MLP neurons of a small language model. Each row is named by its layer, matrix (up: input weights) and neuron, and shows model dimensions 80-207. Each number is 200 + 30 x the weight over its row's rms, rounded and kept within 0 to 999.
After each neuron's rows, "fires on" lists the tokens most often at its 100 highest values on Wikipedia text that the model never trained on.

L7.up2214,173,166,199,219,193,232,215,185,225,205,203,198,206,237,203,266,196,252,196,198,221,171,188,211,249,179,263,164,191,173,225,172,159,209,171,204,188,161,211,198,238,202,213,211,203,165,262,200,204,214,166,246,194,207,193,192,184,206,194,220,166,217,236,210,235,157,195,190,183,214,171,195,149,191,179,234,215,150,207,170,203,176,231,216,179,249,219,265,251,229,140,170,193,244,223,212,230,206,223,217,203,251,184,211,194,176,185,172,175,203,200,233,207,182,188,232,225,185,265,197,177,183,158,186,230,135,224,201
fires on: "e", "ar", "be", " o", "E", " E"

L7.up1975,192,219,201,153,206,173,198,302,166,251,190,180,195,186,164,177,193,134,219,248,215,169,195,242,178,195,218,227,184,201,152,242,172,162,246,196,203,243,211,199,203,238,215,188,212,255,231,184,174,205,216,183,270,203,222,175,200,207,232,257,201,273,214,135,195,195,203,177,224,220,180,223,251,231,171,200,222,153,191,236,159,203,203,160,195,154,214,213,204,195,133,172,244,140,158,174,157,166,186,252,243,218,233,255,140,170,218,234,180,192,189,189,207,209,157,210,216,142,257,236,202,218,232,210,206,202,226,225
fires on: "-"

L6.up967,214,181,186,219,235,183,210,208,190,222,193,159,204,180,238,236,163,179,270,182,230,170,215,152,216,167,116,159,200,119,229,184,211,206,208,214,214,210,178,171,168,178,205,187,196,174,184,194,168,234,210,182,192,262,214,174,184,211,189,215,196,216,186,216,178,185,214,224,238,190,194,145,218,176,191,214,195,217,239,206,176,205,209,141,227,181,210,151,187,190,186,184,240,216,210,202,265,222,227,221,179,192,184,184,202,223,226,151,199,218,206,197,180,246,162,233,216,228,213,261,191,239,223,268,202,207,215,167
fires on: "s", "ing"

L6.up425,169,215,165,155,135,165,191,212,197,187,177,194,208,178,173,219,218,219,206,250,136,171,208,243,234,190,185,201,218,198,198,251,164,187,201,207,213,194,202,187,181,149,239,180,158,191,222,206,192,180,164,218,211,231,160,182,211,192,193,193,183,228,234,198,205,253,174,195,216,255,209,234,185,209,192,214,189,162,208,216,203,228,216,156,191,206,214,171,210,223,230,136,217,179,220,207,201,159,214,241,242,229,211,170,137,252,220,161,147,219,202,184,197,169,187,189,244,266,164,147,219,177,186,249,233,175,220,168
fires on: "–", "-", "9", " of", " an", "T"

L7.up2236,230,185,192,198,267,160,172,222,167,232,189,219,231,189,204,197,218,165,237,204,204,248,268,240,235,202,194,229,166,197,201,193,197,188,205,240,223,198,156,224,184,179,252,219,185,178,259,244,246,193,180,203,189,222,127,228,201,198,217,200,182,170,160,188,179,197,226,202,252,146,212,187,244,230,253,121,246,188,206,228,274,223,195,231,200,185,170,226,152,218,228,123,222,164,187,186,182,222,214,272,239,243,237,227,175,207,217,151,146,213,180,172,245,252,214,193,182,228,225,206,170,279,218,177,182,245,187,195
fires on: " |", " of", " |\n", ")", " (", " in"

L6.up302,161,197,165,189,220,220,246,189,211,222,196,190,197,205,210,200,179,115,237,192,151,245,199,173,220,158,164,173,195,229,204,189,164,211,257,165,196,199,227,220,226,191,227,151,179,197,212,163,163,213,215,200,207,236,241,180,182,223,233,245,192,225,186,224,186,229,212,200,136,226,182,247,240,226,204,261,195,178,257,200,177,239,173,207,222,247,208,240,214,181,228,237,211,170,189,207,246,147,213,94,219,216,216,202,189,205,208,264,180,204,183,158,195,197,210,228,221,218,226,204,256,211,183,134,129,191,200,167
fires on: "1", "it", ".", "al", "ix", "ard"

L6.up1625,231,225,229,245,118,236,196,194,204,213,202,164,140,202,238,177,207,227,218,167,208,184,254,167,240,233,173,183,185,221,245,212,181,213,191,171,193,178,188,138,240,191,175,187,189,195,246,214,202,142,257,218,173,224,169,187,200,155,189,172,196,145,118,178,224,188,182,190,233,156,194,216,189,180,197,179,214,183,198,229,247,198,154,216,233,231,214,216,175,210,141,155,183,179,247,177,236,210,182,246,155,248,168,188,209,200,208,225,209,184,173,167,245,188,222,170,163,199,228,198,172,228,224,234,223,193,202,167
fires on: " ", ";", "ik", "og", "ing", "ov"

L6.up1636,164,263,233,179,227,155,181,190,222,200,196,215,217,180,197,187,212,185,230,249,176,218,224,163,158,124,191,235,189,222,223,180,183,198,195,196,238,171,172,194,232,205,184,123,176,209,242,237,219,132,162,182,186,219,252,203,209,210,195,196,232,211,259,170,219,264,236,181,189,193,197,241,220,213,190,174,250,190,207,231,237,206,172,160,214,164,214,198,159,148,205,187,210,230,212,227,239,232,188,199,202,195,222,210,148,162,162,210,220,220,167,170,208,241,217,204,200,228,220,195,201,215,173,222,195,186,212,168
fires on: "1", "ed", "ann", "3", "R", "ind"

L6.up882,219,185,194,223,184,211,183,202,270,213,185,218,178,158,162,169,219,196,198,240,228,208,219,216,184,205,230,238,197,199,216,230,171,244,231,188,201,202,194,153,187,193,168,210,173,198,219,223,226,219,150,216,178,168,182,228,161,166,173,155,241,257,172,168,155,205,205,184,239,192,178,261,202,193,238,193,207,227,232,218,158,206,185,210,213,203,228,180,186,229,180,223,226,151,152,252,180,221,232,239,208,237,211,228,204,202,194,205,265,237,197,137,200,204,193,213,155,214,209,230,206,177,184,213,240,218,186,242
fires on: ".\n\n", "\n\n", "|", ".", "-", ").\n\n"

L7.up701,253,174,148,191,187,201,234,164,178,193,182,196,204,189,187,185,186,192,244,259,208,213,216,211,202,166,187,217,194,227,173,254,210,208,211,240,184,166,233,162,232,175,160,149,167,235,203,221,176,235,204,203,274,215,188,216,231,179,143,241,182,248,189,172,241,196,167,252,231,195,202,284,242,235,220,249,190,240,240,224,240,206,207,250,203,211,201,190,186,202,176,151,231,251,186,229,211,160,253,186,162,165,158,216,201,152,186,170,198,252,175,156,215,227,200,153,172,179,210,191,205,178,225,188,210,241,183,159
fires on: "ly", " B", " of", " imp", " cons", " Fl"

L7.up1542,200,215,165,206,182,214,162,236,178,217,200,212,246,232,178,194,209,182,259,224,224,172,181,174,219,248,212,263,186,193,264,218,190,169,198,187,218,167,203,187,207,230,163,185,184,223,232,236,253,236,202,211,172,191,207,204,269,222,208,203,174,219,208,195,139,224,225,127,166,230,158,207,169,188,147,176,174,137,209,208,218,209,179,197,147,148,158,213,209,208,178,211,220,154,210,211,181,223,233,184,220,248,191,214,190,239,200,225,235,250,209,192,191,193,209,213,232,229,176,185,156,209,177,221,214,228,217,176
fires on: " ", "1", "2", "-"

L7.up1235,211,230,211,214,179,178,210,152,177,222,191,192,167,187,168,194,208,224,147,197,190,235,195,234,224,162,159,233,224,165,220,202,214,195,200,200,208,230,155,168,210,197,241,190,160,231,156,241,213,185,211,155,212,235,223,196,179,253,166,168,251,212,259,147,198,227,223,216,226,154,226,236,193,172,251,206,187,192,268,217,207,272,189,195,260,211,172,196,145,205,205,161,174,243,190,217,199,199,182,201,168,144,245,208,218,242,166,177,233,233,227,211,219,179,202,208,198,208,202,216,130,203,187,165,165,176,186,251
fires on: "s", "ities", "ies", "ations", "ers", "ions"

L7.up2229,216,185,208,167,180,284,179,275,213,281,236,214,206,103,242,180,209,202,204,166,183,186,236,187,189,177,161,197,178,192,161,227,207,170,230,276,251,182,177,214,207,204,225,164,203,139,243,135,225,169,245,176,214,201,213,241,138,210,200,243,165,165,195,169,175,139,246,191,200,200,202,240,191,244,189,195,223,227,152,198,198,203,165,235,202,173,143,215,146,214,186,122,216,181,223,215,207,154,204,221,153,236,248,181,270,217,226,170,231,171,165,192,152,178,208,189,221,226,197,199,206,166,157,176,252,176,206,201
fires on: "ip", " of", "p", "f", "ath"

L7.up1341,195,186,255,205,185,145,173,163,170,228,245,214,209,178,147,224,170,148,208,190,192,176,196,197,202,195,262,201,187,263,224,177,177,190,235,206,232,201,177,201,154,207,220,192,269,222,238,228,192,226,162,215,218,184,216,213,199,229,214,190,202,227,249,213,174,193,210,226,229,226,161,230,125,190,212,216,179,223,183,205,189,206,178,194,212,143,192,173,204,217,166,212,186,152,127,262,211,219,193,187,201,205,218,206,176,183,181,141,199,199,163,213,225,151,207,203,202,169,186,214,190,204,215,170,227,227,223,191
fires on: "–", "-", "se", " age", "r", "m"

L6.up1960,194,211,166,165,183,196,213,199,203,236,171,216,151,177,245,204,170,183,237,194,207,210,254,264,221,257,246,213,199,150,220,235,202,265,219,235,188,175,184,203,218,177,271,197,213,212,180,217,172,167,227,190,231,231,206,153,243,187,180,189,157,204,219,186,204,207,221,240,244,180,229,194,180,215,205,194,224,211,182,216,198,186,187,145,215,201,213,207,204,242,237,197,138,199,198,209,188,157,158,273,215,224,212,187,219,163,185,257,236,209,202,234,230,225,210,181,268,175,174,185,244,153,167,239,156,181,204,205
fires on: " of", " for", "am", "b", "g", "oll"

L6.up323,213,186,225,165,197,170,196,198,178,196,234,160,247,177,210,259,161,151,223,210,130,194,164,212,174,231,195,275,240,314,201,212,193,183,228,230,239,182,158,207,204,204,170,176,227,232,190,191,239,181,234,163,172,155,202,187,195,185,224,179,182,206,148,214,251,189,186,165,204,221,203,217,198,182,202,164,161,195,213,229,150,156,139,145,246,168,184,212,186,184,185,227,213,212,160,133,212,150,231,164,198,203,204,215,240,223,244,181,162,187,202,208,215,196,191,210,172,198,220,192,208,171,164,133,203,240,245,183
fires on: "w", "oc", " dist", ".", "ist", " of"

L6.up992,163,197,146,225,206,219,225,175,252,221,207,227,162,216,170,172,178,199,238,240,164,155,226,186,197,180,197,189,186,213,170,176,210,237,199,180,225,246,183,146,153,207,185,164,174,217,238,224,202,256,215,258,189,176,162,196,218,204,156,237,222,224,174,172,221,181,193,223,204,226,217,215,221,170,194,184,168,211,214,184,197,132,175,211,264,154,242,201,228,156,210,199,257,242,205,288,200,184,199,228,184,285,194,206,188,220,231,180,161,178,219,181,199,182,185,188,194,207,242,199,177,172,241,184,233,230,194,193
fires on: " \"", " that", ",", " a", " her", "ion"

L6.up50,202,193,165,190,220,198,223,188,221,205,132,203,209,217,232,215,180,177,181,188,180,222,187,184,234,178,197,216,170,164,136,250,214,162,156,174,204,178,162,192,219,226,213,222,230,162,228,179,213,173,194,232,184,173,189,202,234,190,171,198,153,218,202,180,206,245,186,225,234,202,225,224,175,180,200,252,250,195,222,254,255,256,205,198,224,144,211,138,198,181,159,187,162,279,237,236,213,203,172,191,192,220,193,194,215,219,244,176,231,179,194,132,168,170,189,246,145,214,210,170,237,200,220,181,160,206,208,154
fires on: " as", " en", ":", " mater", "ack", " were"

L6.up702,191,178,180,209,196,228,202,179,175,253,152,218,130,195,192,233,214,154,193,198,219,211,195,213,211,210,258,232,179,198,194,155,201,217,192,216,206,183,220,182,187,190,226,155,229,240,236,173,226,251,221,193,181,197,184,185,159,167,147,232,176,174,186,244,230,233,208,175,221,218,177,198,163,204,167,193,171,151,188,168,224,228,197,247,205,176,194,194,204,176,198,233,164,193,176,240,210,240,124,147,153,212,197,185,238,219,199,294,155,166,177,217,190,162,192,188,209,161,190,252,168,221,187,236,248,200,195,192
fires on: "n", "r", "f", "–", "ound", "ed"

L6.up1488,237,213,199,161,206,240,228,180,157,189,158,185,226,243,217,194,143,229,253,222,237,203,157,232,218,171,180,211,164,156,192,223,250,261,226,231,197,257,224,216,152,246,182,212,212,173,179,220,143,229,203,159,225,144,238,188,211,216,184,174,195,190,211,163,198,211,185,234,268,132,230,183,229,177,207,206,142,176,242,229,210,218,229,184,176,193,222,173,240,124,211,165,180,160,198,211,170,261,180,157,191,174,146,193,157,219,182,152,256,177,185,163,260,219,209,185,209,202,234,182,194,177,213,212,220,226,207,193
fires on: "3", "ver", "====", "ed", "el"

L7.up984,174,175,191,200,211,203,181,251,233,275,182,239,195,210,199,254,199,193,180,193,148,199,222,147,221,210,209,218,239,198,148,199,268,173,212,182,178,191,223,223,196,199,256,221,191,159,216,239,160,184,200,230,217,188,178,174,185,173,173,180,234,183,160,220,184,146,176,177,213,192,196,212,271,184,177,172,184,181,207,201,163,210,209,186,181,223,205,174,213,183,194,237,184,199,255,254,252,247,192,179,199,131,189,185,206,257,240,216,154,171,201,181,189,210,215,257,203,216,209,206,216,237,239,159,247,204,148,249
fires on: " Sh", "em", "re", "h", "os", " sh"

L6.up2155,193,242,192,203,191,186,169,213,179,191,197,204,181,210,235,148,225,165,181,200,215,157,191,228,218,200,214,231,194,200,134,187,177,211,229,232,233,206,226,188,183,253,189,269,197,223,192,185,172,198,206,190,184,249,185,211,222,190,183,207,213,188,197,182,154,213,166,223,163,194,158,191,182,202,161,149,240,242,179,196,170,234,196,196,196,184,214,223,188,184,185,275,133,183,172,219,267,192,212,208,207,211,221,200,199,208,178,198,200,228,185,176,198,232,232,170,175,187,187,229,209,119,196,154,177,243,262,232
fires on: " there", "2", " There", "it", "m"

L6.up1078,193,229,179,245,246,289,201,171,226,219,174,239,179,186,206,180,208,212,218,185,244,192,222,175,215,221,218,199,181,163,171,199,134,167,200,223,211,212,202,192,143,217,238,199,189,229,198,177,190,142,162,141,217,202,249,241,241,212,155,213,182,219,153,224,233,249,240,132,209,266,247,197,179,191,233,202,148,171,183,199,236,200,221,207,212,227,240,221,114,203,197,246,168,222,242,217,197,175,200,245,193,238,153,207,156,176,226,172,207,202,204,234,189,217,158,167,175,201,219,235,230,196,188,206,251,215,233,173
fires on: " a", " the", " an", " March", " be", " all"

L6.up138,239,151,225,168,207,186,182,190,167,231,224,239,205,184,166,144,211,189,247,199,163,190,158,162,162,159,196,222,207,184,142,245,214,207,192,172,190,180,226,175,216,177,176,193,150,188,151,213,229,156,221,196,221,235,197,250,181,214,146,241,204,229,216,199,200,230,253,172,255,188,202,223,208,187,212,208,234,124,249,184,280,206,177,248,182,238,205,187,181,234,195,169,217,241,201,199,242,181,241,142,210,176,212,179,220,168,196,186,230,216,199,205,231,157,257,237,181,179,229,214,212,192,168,223,188,251,191,176
fires on: " T", "in", "ud", "at", "al", "9"

L7.up2154,232,149,222,244,197,167,230,166,203,158,167,183,211,184,165,273,236,216,209,179,208,222,195,171,231,159,233,162,189,206,192,233,131,149,209,248,216,195,205,214,151,213,212,229,208,173,236,210,207,244,196,257,190,219,206,215,214,179,216,171,149,270,179,198,231,180,210,183,204,189,210,190,219,187,228,214,174,158,221,219,195,138,174,182,215,234,182,153,195,132,212,247,226,168,204,180,218,222,206,245,194,223,198,187,122,199,213,259,197,175,154,213,151,172,162,140,201,242,208,168,222,204,181,210,186,168,237,205
fires on: " an", "ar"

L6.up1631,180,154,230,268,210,210,174,193,218,184,127,161,243,166,227,160,215,194,210,224,214,201,223,223,180,178,229,188,273,223,189,209,215,168,133,209,237,199,190,174,270,214,253,218,246,175,186,186,220,162,177,184,214,237,206,201,240,250,238,214,195,217,169,221,227,183,124,199,171,227,215,181,177,241,170,179,184,163,196,232,207,176,172,217,153,176,174,262,179,183,163,198,216,231,199,149,226,177,230,203,169,162,250,202,188,190,168,192,195,165,199,191,127,203,139,207,193,187,192,164,200,217,211,228,188,212,216,167
fires on: "it", " par", "ac", "as", "est"

L6.up811,244,161,139,216,172,196,207,148,231,162,191,213,191,187,241,202,189,188,198,178,164,192,181,180,131,221,213,219,267,180,174,205,225,178,201,168,191,192,239,168,240,231,174,210,192,243,214,165,218,201,219,187,167,204,218,234,235,226,204,190,194,147,198,214,201,215,167,220,115,191,236,169,234,218,178,157,205,217,213,224,188,235,182,191,241,168,185,208,176,213,211,209,156,204,181,194,188,169,185,190,274,230,166,185,286,129,263,204,259,198,158,206,205,208,210,188,173,192,216,150,214,243,186,216,246,188,224,210
fires on: " sc", "k", " under", " Sc"

L6.up1561,226,227,180,243,207,153,213,198,111,251,210,153,159,219,224,212,233,149,192,200,207,215,221,197,229,245,181,152,250,183,207,186,184,238,190,248,243,235,215,211,227,146,239,226,194,166,197,179,158,195,163,166,198,175,215,217,149,219,205,183,212,204,211,194,148,175,192,194,230,221,227,217,167,218,207,245,230,201,187,167,243,240,209,159,199,188,205,198,192,270,195,267,201,183,186,238,198,246,236,206,217,195,179,198,152,143,215,203,230,205,236,220,230,202,275,242,219,163,177,219,204,180,203,160,185,233,230,192
fires on: ".", "ch", "s", "S", " Sy", "ans"

L6.up496,187,164,227,265,177,171,149,218,215,177,175,201,183,148,219,176,179,223,217,210,227,191,200,199,211,168,209,213,205,172,190,219,209,216,170,164,180,153,251,219,189,244,268,204,201,152,201,191,171,205,228,191,234,222,171,206,195,204,213,190,246,227,171,179,138,190,179,179,185,215,182,118,200,255,213,217,199,196,200,181,236,215,219,160,228,229,190,187,186,224,165,192,205,212,216,217,167,168,195,263,182,198,209,215,223,224,220,169,177,164,183,195,190,193,198,138,212,210,231,185,166,218,200,200,163,195,167,205
fires on: "ver", "al", "ant", "ir", "on", "ig"

L7.up2015,221,189,211,196,204,199,238,197,188,227,231,218,203,228,124,251,246,172,207,211,203,198,210,185,205,250,215,167,243,227,139,141,155,169,238,226,203,207,183,205,223,190,159,212,225,195,237,162,194,180,247,197,231,202,165,253,170,169,228,229,224,240,185,245,183,197,173,245,195,209,194,205,238,247,191,233,192,228,204,223,210,197,237,185,162,217,187,195,211,187,186,235,185,191,229,209,183,209,175,243,263,156,193,227,187,227,204,189,170,198,198,172,213,236,151,182,183,170,201,209,225,166,228,188,200,245,221,237
fires on: ",", " but", "ot", " success", " that"

L7.up1577,204,189,193,234,209,164,203,168,169,244,198,237,196,192,179,208,234,230,194,155,202,175,212,186,211,192,156,179,214,182,187,215,191,229,193,172,263,208,167,195,159,248,216,190,169,187,181,233,202,188,166,224,183,186,275,175,188,228,188,193,192,154,229,208,171,162,230,162,262,193,257,172,148,243,182,187,164,226,205,168,193,199,227,256,224,207,188,196,165,197,182,249,222,227,184,248,177,217,209,251,240,160,187,180,220,160,166,227,163,247,181,183,196,267,185,206,193,242,216,220,171,251,225,188,167,213,246,178
fires on: " s", "-s", "s", "S", "es"

L6.up472,227,157,148,182,218,195,184,197,197,174,220,240,191,283,212,243,201,210,166,218,182,174,160,236,196,196,215,190,238,195,185,142,241,220,205,219,257,253,190,213,174,226,209,238,170,175,189,183,186,260,184,179,200,196,193,190,201,161,172,187,157,140,181,234,219,156,146,197,170,160,158,251,235,194,159,229,129,138,164,187,206,204,219,254,204,193,211,172,237,205,210,155,191,217,223,204,187,252,208,182,260,251,210,185,202,206,195,186,248,247,156,153,193,193,192,212,209,193,215,222,183,224,179,238,273,186,236,143
fires on: "v", " sc", "end", "Sc", "iss", " Sc"

L6.up1887,194,195,170,193,214,183,183,237,198,220,210,159,216,171,174,160,201,147,141,210,197,163,239,176,211,178,209,195,192,199,223,169,164,142,262,147,204,198,206,228,212,209,213,193,178,219,258,196,165,151,222,173,212,259,171,182,240,263,220,132,184,164,170,218,184,190,171,228,190,193,228,294,176,197,220,259,234,237,228,186,201,192,253,249,200,209,213,181,205,192,190,203,177,233,154,227,180,193,194,228,153,226,230,218,212,178,231,197,221,172,194,159,232,189,195,215,217,188,243,165,197,181,202,216,162,237,233,218
fires on: "|", ".\n\n", "\n\n"

L7.up431,208,206,175,190,205,217,165,259,201,236,182,217,183,186,200,219,256,184,196,195,187,200,211,154,203,197,184,225,232,195,225,187,230,195,225,220,193,188,192,217,206,226,209,205,147,197,144,199,174,202,230,207,176,184,224,228,184,154,200,252,191,257,231,197,215,226,187,206,217,239,226,201,207,226,147,295,169,110,215,196,153,181,212,176,247,177,241,150,206,190,154,195,201,219,174,209,221,216,232,219,237,222,195,222,190,148,172,207,194,187,173,180,211,233,203,207,186,210,226,194,204,219,210,221,207,220,190,219
fires on: " s", "s", "-s", " sp", "ers", "-"

L6.up208,190,167,127,157,239,205,220,162,146,197,211,194,236,203,201,208,179,191,181,244,187,178,244,209,186,201,178,234,238,217,206,170,202,202,197,179,199,180,201,157,197,177,173,137,168,206,160,246,235,253,217,260,171,176,224,157,164,192,220,196,204,187,175,215,209,156,234,189,232,227,202,229,199,278,217,200,193,185,192,187,191,195,239,177,176,193,248,189,179,190,113,206,274,196,170,193,231,234,192,250,184,210,169,177,197,259,168,196,294,204,187,218,213,167,239,185,218,136,193,155,220,176,171,224,233,178,265,156
fires on: "l", "-l", "el", "ur", "or", "'s"

L6.up1544,198,226,242,210,224,269,205,204,173,214,215,206,177,219,182,164,204,228,219,204,154,97,197,237,249,197,179,210,199,183,177,209,162,201,173,200,209,241,223,227,196,179,247,166,228,228,191,155,192,182,211,140,178,225,278,197,209,236,219,202,194,241,175,228,262,187,272,135,246,167,220,184,239,182,212,162,220,176,193,192,191,198,188,174,184,176,167,198,193,246,140,211,260,217,197,146,216,155,189,242,255,260,179,193,181,226,170,127,190,187,214,152,143,190,209,206,141,174,227,193,185,188,159,202,252,214,218,232
fires on: "a", "-", "ar", "is", " ident"

L6.up682,205,157,233,224,212,179,225,258,224,177,243,218,197,215,226,241,173,212,138,203,224,200,213,203,258,134,193,174,201,196,220,180,221,225,162,227,235,208,191,262,186,188,225,215,193,224,242,180,201,231,221,277,204,217,184,174,218,173,214,176,234,118,184,236,210,161,189,190,211,214,180,261,158,212,247,142,158,201,219,209,174,182,196,193,241,189,191,221,172,214,222,151,178,210,209,188,222,195,219,226,195,250,187,182,196,195,221,193,192,170,205,182,175,173,196,222,180,150,160,169,164,201,147,141,263,220,276,192
fires on: " of", "ip", "op", "y", "us", "orth"

L6.up1547,201,201,240,213,233,168,197,195,215,215,226,148,232,186,189,204,222,161,164,203,203,157,229,240,231,223,220,146,187,204,170,224,242,177,181,200,209,210,216,189,203,228,180,220,275,160,184,185,180,143,219,220,216,240,130,164,230,255,215,256,219,241,207,214,173,171,211,193,189,213,212,199,197,230,211,157,217,154,186,206,240,200,189,180,183,201,193,237,208,150,202,141,181,229,201,160,223,228,189,226,164,245,172,194,216,202,188,214,180,159,197,160,184,216,188,219,170,169,199,202,221,236,230,176,198,158,172,189
fires on: "ed", " of", "ellow", " |"

L6.up1783,207,201,182,197,208,219,201,250,184,202,210,216,246,178,219,186,189,187,173,176,168,226,230,203,169,184,194,214,163,191,180,188,189,90,242,203,163,210,151,191,214,236,142,182,211,150,199,202,203,212,217,214,171,192,190,141,216,221,246,218,174,177,175,180,229,210,211,217,206,149,260,160,253,195,234,240,247,180,191,161,200,189,198,161,260,200,164,241,167,227,213,257,219,183,221,212,167,176,157,183,177,175,182,183,168,244,243,188,212,213,216,175,197,183,197,188,230,232,179,195,187,213,239,147,223,226,227,210
fires on: " |", " it", "om", " It", "k"

L6.up1276,167,230,170,167,196,200,172,120,206,205,128,220,182,190,186,208,201,216,164,151,161,191,177,208,292,223,156,201,231,149,183,194,248,186,220,221,184,133,138,149,249,161,156,204,239,175,217,216,222,140,217,201,225,177,256,182,221,215,189,200,185,246,224,180,153,183,214,210,174,212,238,211,199,160,208,246,207,242,231,224,219,220,207,166,142,206,191,197,191,155,243,208,246,214,255,227,223,195,236,227,196,222,187,216,181,205,180,186,203,256,222,166,214,169,208,147,194,230,208,208,223,219,179,212,182,174,218,256
fires on: "les", "ers", "s", "ing", "ism"

L7.up834,184,170,172,210,222,176,241,184,209,176,238,154,152,150,180,199,236,163,212,257,217,145,250,176,127,226,210,175,198,210,213,217,177,134,298,189,174,203,225,202,188,165,223,182,182,192,161,186,258,270,190,144,184,176,181,199,241,230,214,210,244,158,188,259,202,224,220,206,215,232,210,190,197,203,209,175,217,188,180,206,190,158,200,225,98,196,189,186,265,216,188,193,204,197,206,173,170,184,245,248,244,246,213,149,214,220,230,236,204,179,176,223,174,239,207,198,183,216,182,147,218,213,188,233,252,201,231,167
fires on: "ur", " w", " r", " found", " held", " h"

L7.up915,169,179,185,175,239,229,158,207,149,183,206,194,179,173,236,151,215,204,246,181,271,195,254,201,192,211,199,234,203,193,200,258,185,212,167,139,207,165,209,173,210,166,205,201,173,181,218,180,209,224,215,172,210,176,228,194,177,172,202,235,261,230,214,206,217,172,240,199,207,197,225,217,191,216,201,197,226,149,211,267,181,187,249,237,175,198,160,188,164,242,236,223,203,196,166,157,254,132,171,185,180,190,178,184,198,168,190,177,190,194,244,173,113,190,208,221,227,185,200,218,200,216,197,218,157,237,191,129
fires on: "n", " and", "-", " pl", " so", "em"

L6.up776,197,198,241,135,198,194,178,208,120,211,181,166,198,216,229,189,181,164,202,208,270,136,174,192,194,200,185,243,189,166,208,228,183,245,170,187,155,258,173,194,211,171,228,189,172,188,200,188,166,191,234,178,170,257,173,195,218,250,219,236,180,208,211,192,163,220,168,231,303,147,237,220,228,205,193,229,187,190,171,211,189,182,192,171,145,212,160,214,190,252,181,188,183,223,198,222,201,213,214,221,149,163,189,189,182,169,207,213,166,224,148,156,264,218,173,165,250,189,205,227,224,219,230,202,199,202,200,175
fires on: "ing", "G", "-", "–", "/"

L6.up2188,197,231,257,147,157,188,216,199,242,208,187,234,238,168,189,176,169,241,171,185,222,196,199,214,226,214,210,222,192,167,223,171,199,257,201,200,186,163,130,177,264,196,167,195,189,214,198,208,224,211,241,212,192,215,189,179,189,157,228,199,211,223,233,235,251,171,170,224,181,209,204,162,244,213,148,214,177,219,176,235,194,140,198,202,170,242,219,231,211,157,181,215,203,196,196,153,161,195,222,223,236,192,198,222,188,269,205,166,194,158,173,217,210,201,192,177,181,232,186,166,229,232,264,184,221,200,214,210
fires on: "1", "-", " ", "by", " own", " name"

L7.up1523,196,223,164,217,151,128,199,192,214,222,196,153,175,151,169,166,227,156,152,175,209,232,184,224,221,219,197,207,213,144,255,199,219,226,202,231,216,221,241,183,206,252,207,247,178,222,182,227,162,201,206,213,152,207,229,246,204,183,181,167,189,198,235,157,176,227,189,233,236,256,198,243,210,229,232,228,162,243,197,175,218,195,235,260,236,238,186,207,194,195,205,219,209,194,173,198,211,180,238,204,155,203,190,239,244,210,219,186,244,215,139,190,202,224,215,212,217,180,160,198,188,180,173,182,177,228,227,117
fires on: ".\n\n", ".", ").\n\n"

L6.up1477,240,171,191,192,148,202,235,211,192,216,167,213,196,225,170,197,197,221,226,236,215,172,208,182,203,147,258,196,197,193,175,202,184,230,225,164,231,225,150,186,193,244,172,144,221,217,235,157,190,222,215,142,230,187,223,225,231,221,198,190,256,207,199,268,160,293,233,243,187,187,167,172,241,211,186,215,225,215,211,191,201,212,206,178,212,229,216,155,159,183,229,192,192,179,164,219,221,230,190,193,197,222,214,200,213,207,211,192,158,194,218,197,281,230,215,224,158,222,254,232,205,160,191,194,186,287,210,173
fires on: " Med", " man", " Man", " med", " ev", "ed"

L7.up1519,220,153,174,248,202,172,156,236,180,201,177,241,218,234,223,210,235,186,203,225,169,244,195,225,227,205,157,158,232,196,219,211,179,228,155,169,216,173,246,238,253,180,171,207,142,222,243,176,203,192,216,210,172,203,228,202,179,243,144,198,165,200,194,206,216,154,194,210,227,179,212,190,225,170,259,207,165,190,183,227,211,125,247,217,218,168,191,264,169,186,235,153,192,211,227,200,235,178,261,240,230,233,225,193,260,193,186,200,235,204,200,250,201,194,194,151,197,159,215,206,218,199,211,204,183,156,226,222
fires on: " of", "ed", " F", "ip", "a", "ing"